{
  "num_key_value_heads": 2,
  "intermediate_size": 4096,
  "positions": "learned",
  "bias": "all",
  "parallel_block": false,
  "init_std_up": 0.0241,
  "lr_head": 0.00411,
  "warmup_steps": 200,
  "schedule": "wsd",
  "decay_fraction": 1.0,
  "max_seq_len": 2048,
  "doc_mask": true,
  "train_tokens": 1029000000,
  "max_steps": 7679,
  "dataset": "wikipedia_en"
}
MLP neurons of a small language model. Each row is named by its layer, matrix (up: input weights) and neuron, and shows model dimensions 144-271. Each number is 200 + 30 x the weight over its row's rms, rounded and kept within 0 to 999.
Before each neuron's rows, "fires on" lists the tokens most often at its 100 highest values on Wikipedia text that the model never trained on.

fires on: ", ", "and ", "(", ": ", "It ", "I "
L9.up2315,165,188,177,178,177,259,173,178,169,211,227,173,190,186,157,167,129,222,222,232,201,232,215,202,232,197,197,225,175,190,165,188,234,175,150,239,239,204,221,201,200,236,180,195,180,169,214,153,255,222,145,224,225,187,168,182,222,213,228,162,202,220,214,192,166,181,215,190,263,191,209,182,187,173,181,187,212,213,211,169,191,203,218,186,243,198,202,220,242,137,203,193,171,214,245,194,206,182,190,209,196,253,201,195,196,225,172,179,153,207,195,216,225,161,194,242,163,182,213,204,201,217,219,205,223,190,192,199

fires on: "the ", "in ", "born ", "- ", ", ", "is "
L9.up1839,238,217,193,207,248,223,205,202,176,179,199,179,193,210,186,229,188,239,217,218,183,212,232,224,247,189,170,188,227,159,237,257,194,225,196,152,205,189,214,173,192,192,209,218,244,210,179,179,154,227,242,245,236,175,203,198,243,237,208,201,226,196,203,146,196,222,189,159,178,202,183,191,198,213,191,163,163,220,129,199,246,165,198,225,187,218,158,160,169,150,210,162,148,184,194,122,191,189,164,209,187,181,164,183,264,236,231,159,234,208,159,237,186,175,226,173,234,244,241,252,147,249,208,187,217,215,182,183

fires on: "; ", "| ", "(", "-", "L ", "−"
L9.up2349,195,202,205,225,158,180,225,185,203,177,178,190,202,196,149,130,162,193,238,226,165,186,188,202,178,192,271,227,218,216,264,212,163,206,150,202,177,189,208,167,187,253,182,209,185,251,170,152,219,129,184,219,178,173,194,182,208,194,199,223,180,221,216,187,197,223,179,155,236,239,165,243,231,191,224,189,193,230,255,223,180,210,159,166,148,234,208,146,182,183,182,195,230,219,193,150,213,191,204,205,239,182,235,251,209,192,174,173,204,205,212,214,207,173,209,172,182,213,194,230,198,209,229,240,213,209,154,207

fires on: ", ", "held ", "in ", "is ", "a ", "awarded "
L9.up3643,200,186,209,120,193,200,203,196,190,231,235,252,205,185,227,235,217,204,196,211,183,184,251,166,185,202,150,191,226,167,159,149,189,261,153,217,237,143,199,210,243,252,169,152,216,227,269,230,224,228,178,204,177,219,198,209,169,197,227,223,189,255,153,188,181,228,193,127,184,214,190,195,201,217,208,255,195,246,203,172,201,176,176,214,190,172,168,168,200,219,185,226,183,186,201,198,156,246,196,196,192,246,236,201,218,240,241,179,208,218,191,137,157,181,163,210,210,150,197,247,207,237,219,141,225,153,157,179

fires on: ",", ".", "| "
L9.up2363,205,224,229,204,157,192,205,204,184,191,219,200,196,205,211,153,240,229,215,165,151,183,222,182,220,175,176,146,242,188,269,202,210,203,225,213,190,273,217,210,245,198,164,224,189,219,226,144,160,187,211,216,174,160,270,243,225,195,213,203,218,214,160,164,247,218,224,164,163,175,185,210,242,151,175,185,215,217,186,194,213,172,167,195,248,227,247,206,183,238,177,222,260,230,174,248,132,203,184,238,166,189,201,224,232,221,178,245,211,231,221,174,230,236,203,179,244,201,220,154,221,183,206,201,275,216,154,186

fires on: "Min", "min", "Sk", "| ", "wh", "; "
L9.up592,207,211,193,220,198,206,196,187,162,259,193,201,206,185,228,230,158,215,174,229,152,197,206,141,180,205,187,185,206,243,249,191,213,219,277,211,158,191,193,233,188,212,224,209,176,252,172,216,203,254,235,213,184,156,224,187,158,186,207,250,199,204,181,197,198,211,268,185,214,172,135,224,208,218,191,218,245,249,197,156,190,182,202,144,222,171,217,167,215,158,201,180,189,217,232,212,260,242,203,200,174,217,173,185,230,209,222,198,220,255,214,214,213,183,176,201,169,202,194,213,237,189,195,203,239,175,278,189

fires on: "in ", "of ", ", ", "as ", "de ", "and "
L9.up1933,205,202,241,176,218,225,156,184,206,106,153,186,198,168,215,220,192,242,203,219,220,209,251,178,184,157,180,159,278,156,208,228,213,189,217,220,174,249,182,188,140,222,184,179,145,175,190,217,207,205,234,210,212,137,228,246,197,212,227,218,247,270,119,186,227,163,198,194,182,164,217,214,171,166,214,190,190,229,224,211,203,177,235,209,198,165,183,199,246,169,181,231,169,203,215,204,227,190,196,183,196,244,194,156,209,174,215,228,205,196,137,177,185,279,211,175,228,248,218,168,139,204,172,172,220,187,234,218

fires on: "Al", "-", "al", ". ", "Sal"
L9.up2835,181,231,201,151,175,211,242,143,184,203,202,143,170,201,150,203,245,150,203,186,202,180,185,127,196,187,188,198,247,201,225,181,188,199,194,198,213,229,214,166,218,223,126,174,237,241,229,178,186,172,190,167,240,148,239,208,160,242,193,153,200,256,217,240,192,244,221,213,224,207,198,207,190,218,225,174,180,176,232,188,215,228,180,228,188,201,208,133,204,149,271,199,184,236,201,217,143,194,177,222,197,205,239,193,167,169,205,213,196,215,201,200,189,162,192,212,232,169,226,221,232,156,232,193,129,208,128,177

fires on: "of ", "in ", "the ", "T"
L9.up4038,269,220,156,223,203,167,218,174,177,171,244,186,277,204,221,184,195,148,211,209,186,190,217,175,182,166,169,164,223,216,195,183,224,175,211,186,171,213,208,165,250,225,246,182,285,225,194,186,187,181,192,207,159,170,211,258,181,204,270,186,198,177,125,214,162,212,229,205,230,202,161,187,180,160,190,170,135,201,206,216,210,195,188,157,221,161,152,206,235,200,229,174,143,198,168,156,202,167,209,263,191,228,157,200,221,162,159,173,247,193,170,193,192,203,234,204,225,202,231,166,197,217,169,185,211,205,192,221

fires on: "| ", "Set ", "; ", "- "
L9.up148,202,191,200,196,174,209,204,197,198,222,205,176,183,252,189,176,211,175,195,207,193,189,230,179,210,159,181,209,225,193,168,216,232,200,196,241,168,184,217,161,204,235,204,185,204,229,231,196,212,225,194,206,158,134,229,202,183,194,214,188,146,214,244,181,153,168,208,252,216,263,188,210,172,172,168,231,208,198,227,244,225,244,196,165,199,224,211,199,197,240,192,183,219,231,224,176,203,226,210,206,174,204,185,154,193,169,191,160,168,231,218,187,159,210,189,193,210,198,183,222,192,184,269,246,202,179,204,195

fires on: "| ", "; ", "."
L9.up1015,209,197,169,209,183,213,243,212,148,193,170,208,219,202,219,124,216,206,275,238,194,254,211,207,242,184,192,226,253,222,168,158,175,187,166,195,154,192,237,202,171,220,168,220,232,189,244,197,219,190,158,184,173,214,172,194,261,224,171,203,104,226,157,232,199,228,159,260,192,191,137,172,209,143,227,221,132,183,229,235,207,176,181,202,212,205,131,223,213,172,232,225,195,201,221,122,220,183,181,224,145,204,184,207,216,172,207,247,219,212,199,201,154,184,218,145,222,169,250,179,174,239,201,154,202,216,187,188

fires on: "202", "–", "| ", "-", "- ", "; "
L9.up2531,221,123,163,211,234,221,196,204,222,198,247,208,204,199,209,179,213,203,178,201,129,158,257,252,208,177,200,184,222,179,218,209,203,222,245,214,211,187,154,229,217,222,190,199,196,190,224,202,189,194,221,193,211,151,212,190,162,183,213,200,217,213,250,207,158,224,173,214,164,223,256,152,212,227,242,223,287,184,153,177,248,177,223,217,204,192,183,169,162,195,244,161,144,232,275,175,203,232,282,259,199,172,193,185,249,199,193,264,176,202,204,258,184,210,235,191,152,218,208,179,229,175,224,137,192,206,244,184

fires on: ", ", "for ", "from ", "in ", "P"
L9.up571,162,202,221,173,178,211,264,211,168,205,192,215,206,265,205,194,241,175,181,216,138,196,156,203,217,193,212,161,243,229,158,197,199,230,191,169,154,272,223,222,194,163,213,192,246,230,221,172,189,203,244,146,180,144,167,210,166,184,199,241,244,184,232,212,183,160,190,270,228,140,216,219,213,207,227,226,171,215,214,162,207,207,161,210,227,205,220,221,233,219,194,180,204,155,212,211,171,230,173,231,218,203,183,223,198,140,209,207,232,195,188,176,212,239,157,214,259,186,220,186,210,199,244,183,236,195,256,176

fires on: "Z", "v", "state ", "V", "National ", "State "
L9.up2899,185,215,195,153,164,251,241,136,249,207,255,195,174,175,232,157,201,229,196,199,233,297,221,201,205,181,230,237,204,167,195,215,245,202,226,175,216,217,141,189,254,193,233,204,211,246,261,151,270,209,203,182,226,225,155,178,257,244,218,205,195,217,211,225,160,144,174,230,223,186,288,203,213,248,150,209,233,154,187,232,198,206,192,230,208,176,214,203,196,187,225,142,218,206,211,192,199,220,197,219,247,204,207,203,211,159,221,255,183,217,172,227,173,173,185,253,207,145,211,191,201,163,169,210,205,215,220,183

fires on: "in ", "In ", "and "
L9.up2735,258,186,150,186,199,243,230,156,175,163,166,228,194,211,215,213,218,195,172,210,199,146,192,179,233,222,163,180,164,207,203,161,213,205,136,217,175,195,256,218,263,198,214,214,231,215,237,149,169,202,148,213,246,181,197,196,251,201,173,190,205,200,166,180,168,208,231,188,192,160,194,200,251,129,202,186,165,207,170,190,178,208,216,166,205,169,182,160,211,154,214,188,176,186,187,176,210,207,169,224,150,172,249,167,187,195,197,219,217,190,181,164,167,202,214,195,155,240,242,187,236,222,227,188,228,214,177,191

fires on: "| ", "–", "L ", ".", "W ", "; "
L9.up2258,207,196,187,200,225,183,210,218,172,182,226,205,205,201,229,182,253,207,184,213,158,219,170,224,221,204,198,188,168,169,142,214,181,202,177,146,219,201,227,193,173,201,205,196,206,166,252,178,228,199,205,172,192,224,193,182,226,171,169,205,154,177,177,213,229,206,194,200,203,221,165,184,271,164,241,164,168,255,210,202,190,200,207,171,241,172,289,218,252,208,125,246,198,246,206,161,152,183,239,210,196,182,202,229,290,194,251,173,198,256,164,222,243,170,223,200,228,255,170,199,146,221,210,188,180,225,145,142

fires on: "in ", ", ", "(", "| "
L9.up3204,173,166,186,190,199,180,212,207,203,232,175,236,209,169,204,214,193,151,194,211,174,206,209,156,229,182,151,157,255,214,219,220,224,217,232,231,140,209,266,189,199,215,213,190,204,178,253,201,194,203,238,180,181,170,157,253,171,187,185,261,220,199,154,187,163,228,205,186,215,224,210,186,196,294,176,203,182,173,205,203,201,187,220,207,213,210,221,241,188,250,193,203,199,199,169,180,225,184,146,263,210,195,224,138,192,209,215,197,207,182,223,221,193,248,112,228,234,206,240,164,236,194,234,178,172,260,164,234

fires on: "the ", "in ", ", ", "at ", "); "
L9.up718,184,196,239,185,162,164,207,232,269,237,182,185,240,230,168,161,196,195,199,173,199,194,197,179,228,165,215,228,199,208,218,236,198,194,155,219,197,210,199,200,125,222,267,199,190,230,259,211,175,209,172,152,197,172,140,193,221,152,177,205,221,196,198,173,178,180,200,180,176,182,261,178,192,177,222,186,202,221,161,186,171,236,185,182,182,194,171,213,155,219,202,201,243,170,186,218,181,195,212,146,220,168,229,181,252,166,246,179,270,240,254,202,184,205,209,212,267,166,191,171,229,191,176,214,228,126,236,210

fires on: ".", ",", "-"
L9.up2502,159,218,166,174,212,215,241,172,193,145,221,216,202,192,210,167,227,183,208,238,177,204,278,165,190,175,267,170,217,177,228,195,149,241,171,159,202,221,191,168,217,223,206,166,156,169,249,201,239,204,242,155,199,202,166,163,172,174,167,192,176,196,209,210,202,215,209,192,162,178,181,218,197,195,208,203,186,251,199,152,226,186,196,180,190,211,185,232,218,215,199,239,180,208,162,173,191,141,217,232,217,219,207,194,270,231,194,171,205,223,247,166,133,170,207,215,251,144,228,228,201,223,195,174,218,227,175,184

fires on: "| ", "–", "2"
L9.up2807,218,288,132,203,193,223,225,200,169,191,190,215,201,230,244,195,184,247,206,145,212,214,226,189,194,146,226,173,279,248,244,156,181,150,201,209,159,230,184,189,138,149,205,216,140,221,206,202,179,180,220,220,201,228,243,182,153,206,205,235,173,230,189,234,230,215,212,194,231,210,208,198,193,202,168,180,201,192,166,181,181,199,248,154,204,173,214,252,189,169,200,255,168,177,210,179,214,169,217,189,219,194,205,187,191,181,182,197,219,194,203,187,190,227,156,162,173,227,242,165,189,193,228,158,249,172,180,184

fires on: "H", "J", "D", "K", "Z", "d"
L9.up3336,251,191,180,181,153,231,211,177,234,170,185,224,193,220,151,189,232,168,173,225,153,160,209,200,163,216,233,181,199,213,216,240,151,168,193,181,219,187,235,195,200,227,176,170,181,200,236,232,190,218,235,189,196,206,214,280,157,182,185,180,199,197,181,217,176,187,164,166,193,246,209,187,191,207,166,195,185,207,166,129,205,263,209,154,226,195,192,199,161,194,221,226,182,173,229,225,211,272,203,228,227,233,180,198,123,214,206,191,260,272,193,193,188,262,145,222,159,235,201,249,152,253,203,211,255,199,192,184

fires on: "to ", "in ", "of "
L9.up782,177,164,220,217,242,245,249,175,246,195,216,222,187,156,186,212,183,206,197,188,213,175,200,198,237,157,157,217,232,140,207,198,246,222,217,170,220,177,199,180,200,165,188,235,212,197,225,173,233,251,199,199,193,183,193,203,191,228,200,259,218,215,187,149,183,181,200,180,182,120,228,208,182,182,224,246,217,171,201,205,217,148,236,194,205,195,170,258,181,191,209,213,182,172,221,174,231,223,212,229,191,196,169,209,243,171,185,149,219,192,181,198,213,196,197,193,168,205,173,195,183,200,235,232,180,279,256,204

fires on: ".", ",", "| ", "$", "F", "g"
L9.up3743,219,155,214,187,199,240,244,154,232,171,163,198,206,221,151,206,210,182,170,196,194,164,255,202,171,160,209,200,183,218,208,264,196,212,190,217,238,198,202,221,182,227,252,188,161,181,223,201,235,215,207,196,210,300,221,157,188,150,208,232,211,185,121,204,212,186,181,170,188,182,186,170,195,218,129,207,217,195,224,159,206,197,201,199,224,215,186,196,147,234,186,212,192,226,159,169,192,167,242,185,198,211,254,183,194,208,217,150,219,227,177,171,158,208,241,233,197,188,202,228,154,224,125,199,245,207,176,214

fires on: "to ", "Re", "To "
L9.up319,231,244,217,225,230,199,230,224,205,211,222,200,219,168,206,214,201,189,170,186,183,249,190,193,222,202,204,191,172,162,170,218,221,210,235,185,233,197,140,185,185,179,221,192,155,190,237,196,196,258,139,194,155,183,178,248,186,197,169,207,185,141,170,155,218,232,202,217,226,198,230,137,184,165,199,170,249,190,203,173,143,191,241,232,203,162,214,228,213,214,248,176,243,196,222,146,153,225,163,194,153,190,163,251,208,234,144,207,265,215,284,179,215,209,135,196,194,223,169,196,212,194,201,145,228,253,262,213

fires on: "| ", "-", ". "
L9.up3855,180,239,150,133,203,199,187,159,241,240,212,169,129,177,222,272,201,227,194,155,188,193,231,194,198,203,151,202,220,214,141,201,168,193,203,136,212,229,250,191,193,193,256,244,195,210,152,169,168,153,220,181,191,215,208,176,204,200,192,235,178,220,178,230,225,257,246,231,236,247,192,201,220,223,180,215,146,207,219,223,234,165,182,176,193,216,188,150,174,189,204,247,191,189,234,196,210,191,167,220,226,228,211,202,214,203,210,209,176,271,219,220,194,209,243,201,200,205,203,220,170,147,160,167,191,231,192,206

fires on: "| ", "; ", "S"
L9.up3319,188,270,160,208,225,239,214,178,159,182,190,194,208,235,187,195,244,234,256,183,204,209,237,179,215,185,200,225,163,226,185,201,138,184,238,190,163,206,211,190,182,139,215,240,206,193,201,178,189,186,202,161,117,202,201,217,171,176,172,206,240,227,218,226,226,164,203,133,197,232,174,209,221,235,231,180,198,232,173,156,202,249,231,194,215,204,190,206,204,219,235,239,198,161,217,229,236,176,177,207,185,174,256,198,183,216,254,287,177,197,253,191,210,173,163,221,185,170,151,206,240,213,197,182,231,246,146,188

fires on: ".", "+", ",", "–", ":"
L9.up1930,200,232,204,232,237,204,141,185,199,195,248,239,228,182,181,171,223,256,163,150,210,133,204,179,155,202,197,133,186,224,214,222,226,221,185,188,155,175,185,186,204,206,186,144,201,201,244,158,248,211,190,226,146,208,168,248,170,197,209,175,181,247,220,207,207,215,199,203,180,237,207,169,233,144,225,200,204,230,250,201,220,197,184,209,200,173,138,237,220,242,231,168,212,127,192,253,182,164,141,175,283,237,214,209,215,211,242,206,197,212,276,211,209,199,265,167,230,217,209,208,251,188,186,179,181,203,152,278

fires on: "| ", "–", "g", "com", "("
L9.up3225,202,246,246,149,266,191,188,176,189,207,184,223,246,195,237,202,175,240,206,247,228,165,204,221,267,156,220,189,207,196,215,246,169,212,186,221,155,211,236,196,190,180,170,182,168,202,138,202,187,163,171,175,166,223,137,231,191,244,239,196,261,222,146,208,213,172,222,210,213,186,170,184,211,189,190,246,180,142,210,239,234,213,213,150,229,191,273,242,170,169,243,226,214,174,223,234,179,201,180,166,204,157,257,201,221,175,196,186,216,151,160,207,233,193,269,196,221,216,130,211,187,241,201,180,176,191,215,196

fires on: "| ", "."
L9.up809,211,197,148,92,169,214,162,173,166,205,144,159,222,216,231,168,155,161,176,217,191,188,210,264,211,184,191,190,196,164,138,245,220,200,192,211,220,255,185,210,227,152,161,195,204,163,204,202,223,211,158,210,190,239,214,169,141,191,209,196,217,242,164,227,214,206,261,182,249,184,178,177,196,164,205,226,248,198,194,198,233,226,231,188,251,197,226,133,236,196,212,171,219,223,194,172,187,216,205,272,171,253,197,235,252,194,195,185,195,188,201,242,213,199,238,189,161,184,232,235,186,181,213,173,218,213,188,219

fires on: ", ", "is ", "\", ", ".", "was ", ".\""
L9.up1858,184,201,214,187,145,255,208,194,255,225,178,190,150,168,227,188,235,231,196,253,174,225,248,217,196,182,182,227,209,264,197,205,195,193,179,156,257,214,203,184,206,183,166,214,250,203,261,202,196,163,237,193,166,177,222,241,214,217,211,189,200,237,192,199,121,254,111,144,208,184,219,192,231,198,251,240,164,206,176,218,221,178,191,118,178,146,212,190,151,204,181,214,188,222,180,191,190,215,236,171,214,224,154,213,210,234,220,205,184,211,180,196,158,191,183,198,271,187,236,177,245,195,147,224,207,209,147,184

fires on: "| ", "- ", "201", "(", "published "
L9.up1994,225,248,119,253,245,234,201,220,218,217,242,175,206,186,205,247,177,189,194,181,212,140,193,209,205,171,147,208,166,200,234,220,226,182,205,203,100,233,182,238,213,225,272,212,184,223,227,142,161,168,204,166,160,232,214,227,171,233,217,243,213,173,160,189,184,192,158,207,204,220,195,134,176,197,192,188,225,210,192,257,201,180,210,182,183,237,220,237,152,168,261,214,236,130,182,203,190,163,221,154,214,188,192,215,195,174,185,193,191,183,219,145,226,218,218,187,204,243,163,205,194,241,205,209,164,197,209,238

fires on: ".", ":", "public ", "|", ")", "his "
L9.up1335,180,198,221,248,208,178,195,203,207,186,192,230,178,272,180,230,254,212,260,170,206,212,191,202,258,210,192,229,214,228,248,149,183,157,158,198,214,170,206,217,192,149,197,260,218,211,241,209,214,178,166,220,266,234,192,194,232,211,184,227,165,188,167,176,193,179,240,221,183,179,139,219,254,247,227,185,218,218,236,191,214,178,177,183,200,191,193,221,199,274,221,165,209,177,193,181,193,167,169,218,183,170,168,242,261,204,159,174,259,252,222,165,231,179,190,221,187,237,182,190,202,226,194,280,246,173,194,142

fires on: "| ", "–", ": ", "and ", "; "
L9.up3305,148,167,166,183,118,217,190,220,169,234,188,201,198,207,210,158,202,180,228,190,212,153,230,214,232,187,222,231,224,212,189,244,174,192,201,220,190,189,165,250,211,251,181,237,172,184,184,170,271,178,188,210,167,186,180,214,194,226,220,187,127,222,201,235,195,191,161,276,204,212,192,246,248,189,174,197,217,212,190,203,214,200,225,229,214,170,198,269,216,194,207,164,250,234,168,186,222,169,189,189,202,235,230,203,194,228,186,203,165,160,158,224,143,227,199,168,166,238,220,232,205,238,237,206,185,241,198,204

fires on: "| ", "′", ": ", "°", ","
L9.up158,239,209,135,239,176,179,218,212,200,201,235,192,177,223,170,233,201,250,212,245,200,232,231,155,219,215,175,194,253,186,189,193,143,148,189,201,161,234,232,183,235,183,198,202,188,249,235,183,259,212,195,194,218,114,193,195,217,239,218,177,240,232,197,172,249,222,252,220,229,196,197,245,199,239,220,190,184,185,234,185,176,207,260,200,183,163,198,194,180,142,143,200,234,219,238,250,181,218,184,228,181,178,231,179,224,198,172,243,238,187,150,171,194,246,187,180,185,254,261,214,170,208,241,209,212,163,200,207

fires on: "| ", "–", "L ", "of ", "League "
L9.up902,212,148,216,207,241,172,175,147,168,264,149,168,238,181,202,170,176,185,163,163,188,180,206,245,223,170,160,218,218,193,212,159,136,219,176,174,181,156,154,207,177,241,194,185,226,255,190,162,214,219,185,202,183,213,237,191,233,211,197,186,207,266,152,179,168,138,222,195,188,168,179,187,198,215,178,153,221,183,240,263,199,174,164,178,223,142,251,284,223,266,216,191,210,125,163,213,205,210,198,194,163,210,235,214,155,210,254,209,211,117,165,231,188,198,217,149,231,164,215,187,186,195,174,193,151,203,168,239

fires on: "K", "S", "R", "P", "of "
L9.up3491,222,242,193,203,216,191,213,264,209,167,172,211,220,276,225,207,184,262,153,188,105,185,266,170,151,193,225,189,153,207,234,197,216,208,199,221,201,174,215,173,185,190,182,234,204,252,199,165,183,210,218,172,204,198,189,166,238,182,169,219,176,163,260,202,165,191,213,133,175,221,177,213,187,156,257,169,213,178,184,182,241,167,242,195,203,258,182,173,202,181,245,228,210,152,204,252,220,146,226,162,231,200,162,233,180,217,194,164,227,170,200,220,205,147,152,187,179,184,173,194,207,208,185,279,184,199,196,263

fires on: "| ", "–", "; "
L9.up2788,194,193,190,243,166,249,240,207,219,161,188,216,183,207,238,195,228,189,213,159,205,175,201,210,176,219,203,255,214,246,144,207,132,114,207,156,203,248,197,154,174,231,191,256,188,190,180,179,162,227,183,243,204,192,191,210,147,190,212,179,175,238,178,217,169,190,227,187,245,220,240,194,184,188,171,208,229,251,208,214,225,222,196,130,224,160,193,261,204,171,262,187,181,236,224,202,167,172,141,173,150,231,263,221,174,158,160,200,156,224,201,173,176,156,162,201,230,170,184,234,210,191,187,202,204,221,136,169

fires on: "202", "sur"
L9.up3783,252,220,179,189,228,183,168,175,188,207,192,215,183,165,216,184,167,208,225,214,165,201,237,222,226,228,215,156,260,227,261,217,178,219,205,219,222,223,189,193,259,178,164,200,185,239,165,221,178,219,241,205,222,142,172,231,220,152,195,207,183,156,190,231,185,249,189,244,151,197,236,188,242,176,123,215,220,153,167,258,205,198,206,246,182,175,159,191,200,185,220,186,143,207,236,212,238,184,161,217,174,225,191,141,203,210,192,220,215,252,181,204,180,251,239,206,181,242,221,153,238,139,196,210,214,195,210,231

fires on: "V", "a "
L9.up1490,222,135,182,205,190,233,183,176,194,219,244,277,217,188,174,200,212,166,207,210,224,241,204,198,212,178,223,236,191,217,203,232,217,198,175,198,160,176,241,201,213,122,249,180,174,143,212,204,186,161,163,232,165,232,196,206,203,205,213,168,235,159,221,214,173,180,181,198,213,248,264,123,238,226,228,226,174,173,186,182,203,193,166,188,242,223,215,216,195,194,211,166,214,186,164,184,193,212,230,236,170,160,222,220,184,211,256,238,192,191,222,190,234,159,190,221,246,221,198,196,181,184,209,277,204,197,198,181

fires on: ".", "\"", "| ", "- ", "0", "8"
L9.up130,194,219,214,167,150,176,261,214,180,219,217,229,159,166,218,166,210,161,208,217,156,189,234,231,175,212,262,195,249,183,221,183,220,253,163,221,182,194,173,238,184,195,130,257,220,197,223,154,151,182,167,199,185,189,176,197,186,148,189,183,151,200,174,247,198,215,203,204,243,200,178,212,219,215,194,191,247,237,215,230,234,207,203,154,222,166,187,169,219,206,180,193,224,236,147,217,169,230,171,234,194,177,174,203,205,196,209,202,211,233,221,233,202,190,212,193,196,144,181,196,207,158,198,185,173,225,207,207

fires on: "| ", "0", "(", "8", "5"
L9.up3851,180,189,217,211,196,199,202,166,168,216,162,218,238,202,184,164,172,224,203,216,212,165,248,160,190,193,263,169,188,183,147,185,197,238,193,191,244,137,232,260,246,218,197,220,208,228,213,160,171,191,172,218,238,154,153,200,202,244,192,231,174,160,150,230,210,186,194,181,166,209,202,248,216,138,242,201,194,253,174,207,199,176,199,170,181,139,206,152,141,148,158,185,213,125,166,186,196,222,157,208,191,169,158,214,200,158,173,155,166,236,192,219,219,169,208,214,247,171,167,182,236,191,156,212,165,195,221,178

fires on: "| ", "–", "(", "- ", "November "
L9.up1546,140,206,253,215,219,209,173,184,205,166,241,209,223,163,173,266,230,197,246,178,207,142,210,246,172,206,170,170,155,187,247,244,196,214,188,178,148,175,215,195,203,201,216,183,207,184,216,180,160,209,188,229,208,243,192,248,225,214,208,209,179,229,182,192,249,174,208,197,200,208,235,189,255,206,192,172,159,174,204,206,181,212,216,216,241,239,202,209,188,177,159,243,191,216,224,178,189,191,209,188,190,183,213,132,211,196,166,247,208,195,195,154,193,210,194,182,141,180,150,204,197,243,173,172,206,146,208,173

fires on: "B", "H", "the ", "joined ", "K"
L9.up3927,244,198,220,189,186,193,188,164,185,185,168,259,187,231,218,214,207,159,245,185,179,227,211,209,174,224,238,217,187,183,204,212,233,178,188,235,241,184,281,227,208,187,216,202,203,206,200,174,147,211,146,165,228,251,226,184,131,209,177,219,198,203,178,222,233,188,216,226,187,254,176,178,213,236,237,160,175,232,179,186,193,206,220,165,216,245,213,227,184,200,178,266,167,178,236,177,226,177,155,223,170,160,194,103,205,218,219,181,232,251,233,206,208,232,226,187,220,234,189,241,200,213,209,159,211,217,193,147

fires on: ",", "| ", "."
L9.up3816,213,220,172,165,189,245,183,220,209,260,223,290,164,225,214,160,180,222,150,185,192,210,224,193,300,180,216,188,181,170,245,207,137,179,156,205,259,203,193,174,183,283,245,168,186,191,305,244,216,268,242,238,221,172,234,178,181,210,159,222,238,214,218,173,245,257,224,262,169,254,145,163,192,204,154,238,241,132,235,237,187,225,167,197,201,199,136,170,183,225,208,175,176,219,184,191,211,195,170,256,211,207,175,211,232,223,185,161,207,189,210,167,215,159,188,220,219,207,216,214,194,180,221,187,192,191,217,211

fires on: ",", ".", "| "
L9.up3996,232,206,198,153,203,244,222,173,189,219,196,191,177,166,204,244,197,201,173,242,210,229,201,162,252,202,204,168,156,278,217,195,107,148,200,221,231,241,140,196,190,252,236,216,209,218,208,146,236,212,264,186,174,177,182,190,130,209,198,157,178,204,170,199,246,166,253,165,178,214,178,208,211,206,239,239,267,182,178,186,202,195,249,188,157,171,193,188,222,187,191,161,155,176,260,235,179,226,229,263,197,206,158,187,160,236,177,172,206,196,188,154,212,220,211,223,187,191,263,218,163,228,219,233,239,210,186,181

fires on: "R", "U", "H", "D", "; "
L9.up2429,187,250,207,245,151,193,192,254,188,224,178,218,223,212,199,246,214,187,198,226,167,182,202,210,163,172,151,244,237,241,228,218,187,200,208,228,131,236,217,174,250,173,215,259,238,183,215,199,207,242,156,163,203,169,158,218,163,172,218,265,184,206,131,148,158,229,250,164,181,202,211,172,205,151,204,197,227,254,175,209,214,247,170,158,213,190,208,253,214,132,268,204,261,222,168,168,185,196,181,181,179,183,220,131,168,192,161,180,251,186,171,192,218,209,183,177,201,231,217,204,194,205,226,179,176,215,209,188

fires on: "| ", ".", ",", "°", "only "
L9.up1296,225,171,214,200,197,195,242,215,176,188,205,214,217,207,171,183,213,206,155,266,213,197,185,247,203,155,223,134,184,221,163,189,116,185,157,217,214,217,190,175,201,142,182,185,190,206,203,164,179,249,216,263,225,135,209,194,156,170,169,226,216,223,179,196,199,191,191,212,234,230,180,217,169,137,186,184,199,174,206,233,242,213,234,233,169,207,166,166,196,203,214,184,175,210,217,236,259,245,154,208,195,194,185,150,207,230,202,138,222,235,197,212,185,186,263,221,199,184,236,149,253,183,196,174,217,219,162,180